From a checkpoint of a small transformer trained on Wikipedia.
Size: width 192, vocabulary 8192.
Architecture: RMSNorm before each block, no biases in attention or MLP, tied embeddings.
Training: 381M tokens, 5806 steps.
MLP neurons of a small language model. Each row is named by its layer, matrix (gate and up: input weights; down: output weights) and neuron, and shows model dimensions 96-159. Each number is 50 + 15 x the weight over its row's rms, rounded and kept within 0 to 99. A neuron's up and down rows have the sign that makes its largest values positive.
A block is one neuron, or neurons of one layer that tend to fire together. After each block is what it responds to, as a language model described it from the Wikipedia text at the highest values.

L11.gate152:65 40 38 32 64 62 50 49 16 74 60 31 61 82 40 68 71 06 54 56 60 68 41 30 32 37 34 45 50 42 55 41 60 41 41 30 57 21 50 38 42 19 40 52 46 56 69 61 46 53 50 52 62 62 63 53 48 51 54 85 60 62 41 70
L11.up152:41 44 53 64 57 37 52 58 32 64 47 47 38 27 56 45 62 32 68 63 61 75 52 52 38 30 63 44 61 52 44 44 39 21 32 47 66 45 52 49 50 46 67 45 53 57 23 19 61 41 38 50 83 48 42 25 33 46 20 51 45 80 64 44
L11.down152:44 33 68 44 32 69 62 45 26 45 43 54 71 39 78 35 47 46 42 43 12 33 32 61 61 31 60 61 34 38 76 14 45 40 44 31 53 54 40 57 56 80 67 49 54 27 47 60 39 60 97 17 45 62 39 72 88 45 53 48 36 62 36 36
L11.gate204:72 68 55 39 61 46 49 46 46 53 67 42 66 51 47 77 46 94 61 56 66 39 37 59 22 63 28 52 66 67 59 38 42 50 52 26 36 77 59 64 39 47 69 53 61 44 29 46 58 77 37 25 64 59 26 44 47 38 62 52 48 49 59 63
L11.up204:33 53 51 58 62 30 66 08 28 54 38 18 54 47 45 39 58 52 39 48 50 51 43 73 23 34 45 49 55 14 54 37 36 29 39 73 65 58 66 62 45 45 35 37 60 63 70 41 54 41 48 70 58 28 34 46 85 70 31 56 65 51 61 69
L11.down204:73 48 37 54 41 45 43 56 37 42 59 26 60 56 45 46 37 42 64 39 41 42 66 54 61 75 59 50 27 64 44 54 38 76 28 45 30 52 37 48 47 48 54 48 53 65 45 47 73 59 49 64 61 42 26 43 50 53 35 68 53 41 31 51
L11.gate319:42 40 55 61 60 60 37 25 43 68 72 41 68 43 59 25 64 24 36 49 73 47 29 24 45 54 37 77 52 39 87 50 28 25 47 61 54 76 59 76 41 44 42 59 44 64 53 60 65 34 37 41 71 57 56 56 18 38 49 44 54 71 58 43
L11.up319:51 54 35 52 48 43 47 57 46 40 58 75 36 50 47 47 88 81 48 57 51 49 44 50 68 28 54 59 67 46 61 39 25 38 34 68 54 51 61 51 48 34 71 63 37 38 95 64 54 31 47 32 67 69 63 61 31 41 54 38 65 44 39 44
L11.down319:55 54 72 41 43 44 51 39 39 48 56 66 64 24 42 54 38 41 60 48 40 51 66 54 49 36 82 31 51 31 51 59 40 64 70 37 50 37 75 56 56 21 19 24 43 91 36 49 60 46 57 41 44 63 63 54 58 62 39 58 23 49 42 39
L11.gate355:69 55 70 42 57 38 44 41 60 48 52 73 63 48 23 26 61 44 78 52 58 64 64 38 26 52 55 61 34 33 91 56 58 54 71 27 65 57 49 50 56 59 84 36 42 21 69 38 28 24 50 38 57 56 56 55 20 51 25 61 70 82 43 41
L11.up355:67 55 45 47 28 37 53 51 57 86 33 56 51 46 58 64 71 73 65 57 51 56 26 71 06 50 26 41 39 63 47 39 50 40 54 34 36 52 61 53 53 33 73 47 60 78 41 49 56 44 51 50 73 33 59 45 61 48 71 30 46 49 49 12
L11.down355:49 53 59 63 39 63 67 42 59 62 56 45 59 81 50 40 59 62 68 35 72 45 30 50 52 27 63 47 32 46 61 37 56 45 26 22 43 34 62 35 28 51 44 55 40 22 56 89 48 57 69 31 54 26 55 54 46 29 48 38 71 74 54 30
Description: Adjectives after articles. Descriptive or quantity adjectives right after a/an/the that begin a noun phrase, such as a young, a wide range, a limited, and also each (as in each year).

L11.gate25:33 56 44 40 72 51 45 49 21 61 64 30 59 63 55 57 71 39 39 79 24 41 53 31 32 74 24 43 54 53 61 55 59 37 40 39 38 70 50 66 33 40 59 49 47 45 58 60 68 45 49 47 51 59 45 57 43 60 44 38 51 41 59 49
L11.up25:37 42 37 49 71 20 30 29 70 56 47 35 60 79 64 29 54 44 56 57 30 49 63 41 50 65 66 61 37 48 53 43 70 47 70 16 38 55 39 74 57 63 45 19 53 48 59 62 44 59 17 42 44 64 52 81 45 65 44 42 37 35 47 41
L11.down25:75 40 51 39 42 42 16 28 41 55 49 54 41 47 47 54 56 42 25 25 68 48 60 56 40 43 67 38 57 45 57 83 33 62 36 38 42 54 56 41 50 48 47 52 76 09 43 61 54 52 47 53 46 38 65 45 59 81 48 48 58 43 34 68
L11.gate455:61 26 53 24 61 56 49 59 50 53 73 37 45 64 35 47 72 27 41 63 40 52 37 25 56 86 60 46 42 34 64 73 54 46 53 66 42 53 71 70 42 26 45 40 54 41 66 65 41 22 28 59 42 65 31 83 41 63 30 81 63 46 45 14
L11.up455:49 34 37 36 56 60 65 42 33 56 54 61 49 69 59 71 47 42 45 61 57 08 40 41 52 41 45 46 67 47 45 50 72 58 60 37 66 94 31 56 69 29 39 81 66 42 27 61 36 61 51 61 84 60 51 79 41 70 78 55 64 20 64 45
L11.down455:64 37 45 29 67 51 31 40 69 35 62 57 39 59 26 21 60 46 36 32 78 31 53 49 59 32 49 36 72 46 38 53 44 49 46 63 44 58 68 48 48 37 29 66 25 13 74 50 54 36 54 32 51 55 47 55 83 90 85 49 84 48 51 66
L11.gate456:36 57 57 58 52 57 55 47 52 73 51 45 35 38 56 24 70 68 26 61 43 39 39 44 51 72 31 34 50 44 63 36 45 77 49 63 57 52 41 46 51 28 32 42 34 19 30 49 55 45 44 39 02 17 30 77 37 55 74 58 71 67 54 54
L11.up456:61 67 47 66 72 38 59 54 51 85 59 45 49 49 41 20 61 61 50 45 60 32 30 67 33 64 41 51 57 45 31 56 50 70 33 57 42 42 67 34 46 39 20 60 55 43 61 39 60 56 68 97 52 77 35 91 72 84 40 73 73 46 50 37
L11.down456:62 59 33 36 46 38 44 41 47 36 58 49 45 26 40 43 33 60 34 66 76 24 51 40 83 56 41 47 27 52 62 48 73 88 59 39 39 45 78 57 41 21 32 41 51 65 29 25 48 43 39 77 50 70 71 40 58 55 57 39 60 45 63 50
L11.gate489:64 26 61 41 55 61 62 60 18 55 51 32 55 36 46 63 62 38 67 38 57 49 39 43 79 80 51 36 57 38 72 65 26 54 47 71 64 25 75 62 25 29 36 48 41 48 55 65 39 38 69 48 59 72 53 69 31 56 64 60 47 64 49 48
L11.up489:57 30 82 12 44 29 36 48 60 51 40 55 58 49 60 76 50 50 45 59 65 70 38 71 80 38 20 51 26 48 68 80 60 37 55 81 49 50 70 71 54 33 55 17 38 60 60 40 43 29 44 56 36 43 67 47 62 55 65 53 57 30 30 33
L11.down489:63 40 46 36 79 47 45 58 43 56 61 61 77 46 27 51 47 84 53 70 58 51 65 29 45 50 66 26 34 46 56 68 49 70 82 44 34 46 64 55 50 26 67 61 50 59 41 26 43 68 41 67 45 38 75 62 78 86 34 67 49 30 48 43
Description: Structured-line start markers. Line-initial markup tokens in Wikipedia lists, infoboxes and tables, especially the = opening a new article title, plus list dashes, colons and | cells.

L4.gate59:60 37 44 37 36 94 36 31 41 41 58 53 59 36 40 52 67 34 52 27 38 36 43 13 65 55 56 44 69 64 50 70 62 29 55 83 24 40 50 18 13 48 24 44 59 56 43 64 40 13 56 19 53 68 53 60 41 50 50 60 37 61 52 46
L4.up59:31 27 61 17 37 58 25 79 35 51 61 38 68 66 28 73 28 63 61 50 00 65 73 53 47 65 44 40 45 82 63 54 68 60 54 46 51 53 41 54 52 37 57 56 59 44 65 50 45 48 45 63 28 03 28 60 81 62 30 42 61 43 58 47
L4.down59:86 56 43 55 33 64 30 28 30 68 72 13 57 32 30 63 55 56 76 29 41 39 59 66 73 46 50 36 55 60 60 77 64 20 59 89 55 31 28 54 49 59 34 30 51 43 69 71 66 49 44 44 51 33 69 65 52 77 35 54 35 49 54 36
L4.gate79:57 39 30 72 57 66 50 64 58 42 61 47 47 53 45 76 54 49 36 59 33 32 58 24 62 63 57 64 67 34 79 44 41 27 70 68 35 59 74 44 31 39 36 48 41 53 32 49 33 31 50 56 47 64 27 61 16 54 61 66 67 52 64 47
L4.up79:38 54 54 55 48 75 31 49 45 36 52 68 58 61 37 34 55 33 70 44 50 25 56 48 50 68 32 63 53 90 37 73 53 30 43 43 32 64 68 42 29 29 30 63 60 43 61 47 43 43 50 47 45 36 51 51 77 60 63 21 63 46 47 55
L4.down79:47 70 50 38 62 66 26 62 62 30 33 45 37 42 28 31 49 52 62 60 45 62 42 67 45 66 35 59 86 48 65 84 62 66 41 30 51 44 66 48 77 38 51 63 72 78 55 56 59 45 62 31 50 65 42 33 50 32 43 43 54 31 68 60
L4.gate90:44 25 36 68 61 43 53 54 52 12 59 32 58 41 45 68 52 61 45 43 51 43 49 16 63 52 93 38 64 31 66 83 67 21 52 51 69 51 49 50 55 60 49 48 65 40 52 62 56 32 50 59 59 59 31 50 47 48 74 64 48 59 38 29
L4.up90:48 70 80 40 36 61 27 59 49 47 64 74 66 62 24 42 53 45 63 09 44 59 57 39 63 71 34 48 41 47 49 81 72 45 58 31 35 26 37 59 28 44 58 36 71 49 61 41 52 45 53 40 45 46 36 53 37 48 57 50 43 52 50 67
L4.down90:47 45 42 45 53 55 55 43 33 63 50 78 45 61 47 48 44 49 42 65 39 72 46 65 41 47 37 53 24 58 50 47 27 65 47 46 45 32 15 46 53 60 54 42 48 54 51 73 48 47 50 40 51 23 60 54 72 50 18 42 70 14 40 48
L4.gate294:44 43 58 70 45 72 27 45 40 25 63 34 80 69 29 57 47 52 61 61 38 43 50 41 49 56 49 25 57 54 67 55 79 59 49 46 21 41 71 52 36 48 33 33 28 55 73 56 46 58 40 38 34 38 39 91 45 58 57 37 62 39 57 42
L4.up294:67 37 49 64 26 54 36 55 51 55 32 46 79 91 57 72 24 45 71 34 45 23 48 65 69 35 65 34 69 67 53 52 55 28 37 22 37 60 47 49 41 78 33 36 50 47 76 51 48 85 56 60 40 48 61 55 66 52 36 62 70 50 52 32
L4.down294:41 50 67 66 27 27 48 38 57 66 50 48 75 39 53 25 57 66 44 23 40 57 42 64 55 46 40 46 64 50 42 51 54 44 18 62 48 47 45 42 48 53 33 37 42 41 52 57 51 55 76 55 56 60 62 52 59 40 45 23 50 61 36 51
Description: Early subword fragments. Short opening or second pieces of words broken into several tokens, like the s in Re-s-ult, St in St. Agnes, ting in contingent.

L8.gate482:24 33 48 58 54 46 54 56 48 52 54 47 46 50 35 43 75 36 59 54 26 49 34 10 27 56 54 60 43 46 54 44 38 46 50 58 64 60 52 46 85 39 46 60 39 36 64 48 41 31 58 56 81 51 55 47 19 48 64 37 71 79 55 48
L8.up482:54 44 91 80 63 42 33 50 52 53 46 63 46 59 38 37 70 46 64 78 76 61 50 16 52 50 57 66 52 16 52 18 52 42 36 49 67 64 44 43 52 29 65 57 68 56 66 48 69 53 92 33 60 69 71 40 27 62 62 26 54 64 29 54
L8.down482:69 48 63 60 63 41 73 53 36 41 43 57 33 44 37 75 28 76 72 43 63 66 62 68 23 37 55 42 64 30 43 16 32 47 30 27 41 62 59 42 10 57 61 46 61 32 57 45 44 46 55 36 83 63 40 65 55 29 54 48 45 48 55 53
Description: Adjective word-final pieces. Final pieces completing adjectives split into subwords, especially suffixes like -est, -er, -y, -ate, as in qui-et, hu-ge, close-st, spic-y.

L11.gate198:18 25 58 33 34 57 42 45 54 25 64 53 51 38 54 17 61 37 50 36 65 40 33 60 52 75 50 39 45 64 68 39 38 27 74 70 53 21 58 64 59 37 85 42 49 53 44 65 55 15 49 71 45 46 56 41 37 74 45 72 58 40 47 21
L11.up198:45 52 53 43 03 29 65 64 34 49 41 48 36 57 67 40 41 51 70 41 55 38 65 50 44 38 42 38 50 38 27 29 46 38 57 61 48 42 38 60 65 57 87 22 32 59 48 38 34 16 54 71 41 48 62 36 51 57 41 42 45 64 65 33
L11.down198:45 69 72 50 83 44 71 63 45 60 57 40 52 46 69 68 46 63 81 47 31 52 51 33 61 15 54 36 63 53 59 42 50 42 50 61 50 41 61 64 60 31 45 57 32 32 54 50 43 46 72 77 46 39 53 55 75 67 41 42 23 49 57 33
L11.gate367:10 62 57 48 74 45 50 68 66 39 79 31 54 08 74 35 68 52 52 55 36 50 47 47 50 63 38 48 44 55 60 50 41 15 47 46 68 68 67 27 41 49 56 62 16 58 26 46 42 32 65 41 68 26 50 60 75 34 69 80 49 62 40 51
L11.up367:42 29 47 48 25 26 42 52 40 60 58 55 58 28 28 38 43 49 63 56 63 62 56 15 79 43 54 27 40 72 65 49 59 38 54 60 77 71 33 36 56 39 62 69 58 39 54 60 67 49 75 53 49 53 45 56 44 52 34 25 86 52 52 63
L11.down367:55 50 30 73 20 50 59 50 41 55 49 50 61 38 25 49 22 44 46 72 55 33 33 84 73 65 69 45 39 37 33 41 74 48 39 60 43 42 57 43 43 30 74 70 75 57 78 61 62 50 72 55 48 48 60 53 52 63 62 32 70 49 29 55
L11.gate373:49 34 64 73 39 77 49 52 56 54 53 46 62 37 42 34 73 11 72 31 79 24 65 64 72 80 61 60 52 50 81 72 65 46 49 69 53 44 59 53 32 81 46 49 48 43 37 39 69 19 39 34 47 18 64 34 60 67 69 55 53 63 41 37
L11.up373:36 46 70 44 66 37 42 59 45 09 56 45 46 62 49 62 22 36 53 37 47 37 51 39 47 51 44 65 59 79 48 61 51 07 49 71 68 82 52 44 60 48 50 77 52 48 35 29 38 40 69 77 51 51 48 39 26 70 59 66 62 48 51 71
L11.down373:59 63 76 69 56 65 42 71 26 67 29 44 61 66 46 17 22 57 62 49 59 48 46 56 47 59 67 57 53 53 72 75 44 65 39 64 52 40 43 44 57 38 52 51 60 51 48 64 25 25 31 53 40 36 59 57 42 55 29 49 57 48 38 45
L11.gate483:25 73 52 35 38 58 49 54 52 43 46 38 74 63 27 46 70 30 67 80 53 35 55 58 50 52 21 55 50 74 24 51 23 18 40 61 63 48 27 43 49 54 60 59 25 43 41 89 70 53 31 38 58 50 46 42 32 41 54 42 81 73 38 13
L11.up483:22 60 58 20 64 56 25 70 55 80 74 70 54 58 30 38 32 42 57 37 60 45 62 38 40 42 71 79 53 69 60 91 60 51 35 10 42 50 45 65 42 51 41 44 42 44 55 57 52 49 60 41 38 44 62 55 56 48 35 74 31 73 12 45
L11.down483:38 58 60 38 48 58 39 56 31 45 51 76 62 50 24 67 38 75 64 77 78 57 80 55 50 39 41 32 62 72 72 46 49 45 51 71 41 70 50 36 46 46 72 59 51 95 42 42 45 43 69 29 27 48 52 76 60 59 64 36 26 39 51 33
Description: Word-initial fragment pieces. Fires on the first sub-word piece of a longer word that continues in the next token, especially ex- (ex-tremist, ex-istent, Ex-it), also sp-, th-, and table-cell pipes.

L4.gate1:53 46 43 73 76 81 43 36 26 45 48 63 65 24 41 51 60 46 45 61 53 38 38 37 26 65 68 65 47 52 57 59 63 55 73 62 33 52 65 24 41 52 51 55 56 55 58 45 56 40 62 38 85 55 48 76 25 43 83 49 70 48 50 28
L4.up1:70 62 58 74 32 35 52 26 46 66 28 45 55 40 48 55 43 52 25 55 64 56 48 55 30 47 51 81 45 64 54 63 44 70 57 50 23 57 45 59 64 51 49 48 62 61 58 30 55 47 94 07 65 60 62 56 46 42 49 56 72 31 57 30
L4.down1:33 38 82 38 66 59 53 85 46 61 73 59 17 40 52 39 34 41 49 41 60 75 46 50 48 37 48 37 68 55 44 03 58 54 52 51 69 46 34 67 71 43 34 45 65 59 34 34 62 57 45 49 24 53 54 42 67 30 35 62 39 44 30 61
L4.gate30:52 46 66 63 76 48 56 60 35 52 56 57 38 18 44 49 56 46 48 68 46 38 33 21 43 54 56 59 61 60 66 70 59 51 61 39 47 53 30 48 48 48 32 57 56 38 32 81 37 31 92 54 59 67 57 63 20 72 71 69 47 55 53 58
L4.up30:51 80 45 24 26 46 68 60 92 47 46 34 51 61 43 53 40 47 39 63 24 37 63 59 13 55 78 66 80 82 62 60 40 32 52 69 41 45 72 36 77 37 43 55 43 62 49 51 57 40 46 46 54 53 35 34 63 48 28 45 51 64 62 48
L4.down30:47 49 60 63 60 52 68 39 24 53 28 71 33 28 47 51 38 59 64 69 63 31 42 25 52 20 42 68 62 24 57 47 38 64 54 45 55 70 41 46 32 69 20 54 58 15 29 68 70 39 52 35 53 72 63 40 30 74 36 71 61 86 56 51
L4.gate49:90 62 73 41 51 74 54 32 48 38 51 56 51 57 46 42 59 31 62 94 61 73 64 31 23 46 62 64 32 51 70 29 50 40 70 36 39 26 58 50 22 37 65 45 31 62 48 67 36 67 53 50 77 59 45 78 56 47 68 38 47 43 68 67
L4.up49:25 48 22 64 24 61 43 58 49 48 28 48 49 48 56 79 35 47 56 47 55 34 16 44 40 63 42 69 52 66 57 42 65 48 34 46 62 33 52 58 54 60 58 83 41 67 78 60 43 55 53 54 40 54 59 44 59 44 61 30 48 61 57 55
L4.down49:53 22 38 36 48 64 49 59 43 64 73 47 55 52 57 77 52 55 47 74 64 56 46 44 58 28 33 74 63 74 47 78 34 55 33 69 84 32 36 26 30 58 31 36 44 56 49 58 49 54 38 39 73 35 54 53 55 42 22 53 42 64 69 62
L4.gate335:61 56 55 61 54 74 82 58 33 45 56 78 60 17 55 34 54 44 38 66 71 32 14 63 39 65 64 72 31 57 75 81 52 68 40 65 74 38 39 43 49 54 54 53 38 37 20 57 45 57 64 65 73 31 64 59 48 60 64 38 45 50 51 61
L4.up335:43 76 61 51 75 72 42 50 24 34 51 78 27 28 57 67 51 45 27 38 52 55 40 74 50 81 16 73 80 54 54 44 62 71 40 88 64 73 52 39 71 63 55 57 49 52 51 75 48 33 71 40 69 39 60 26 28 47 85 49 33 47 60 39
L4.down335:35 53 51 52 42 56 28 34 62 51 59 66 63 37 44 20 54 66 89 35 48 37 53 56 46 44 52 56 46 48 31 47 45 29 79 35 69 29 70 40 70 38 41 12 48 51 54 33 62 51 36 51 37 77 15 79 44 29 24 62 65 46 37 54
Description: Word-final suffix pieces. Suffix pieces that finish a multi-token adjective or adverb stem, such as consequ-ent, danger-ous, uncle-ar, continent-al, cordon-ed.

L8.gate501:31 34 33 44 39 77 27 56 54 38 50 46 78 67 43 76 76 58 44 57 20 19 41 40 42 84 40 52 59 53 45 33 75 68 67 53 80 47 39 55 51 46 71 58 63 52 65 64 62 39 27 42 84 55 43 82 43 48 17 32 65 67 38 41
L8.up501:55 49 35 51 35 70 26 70 52 62 25 60 75 57 54 60 57 52 58 22 34 59 50 31 68 62 27 82 66 64 35 40 64 46 44 10 76 53 37 54 42 56 45 37 63 53 46 59 34 54 59 41 88 52 59 62 48 55 45 15 48 65 50 19
L8.down501:60 66 55 68 23 59 42 46 27 69 39 56 60 52 66 36 38 55 59 39 77 28 41 58 67 70 54 45 75 45 55 56 33 60 45 42 41 56 26 64 40 46 53 20 83 54 44 48 44 40 44 51 49 64 55 43 64 77 56 64 82 52 36 59
Description: Slot before proper name. Tokens just before a proper name is expected: colons after infobox fields or year ranges (Region:, 2025:), and "the"/"by" after in/founded/published.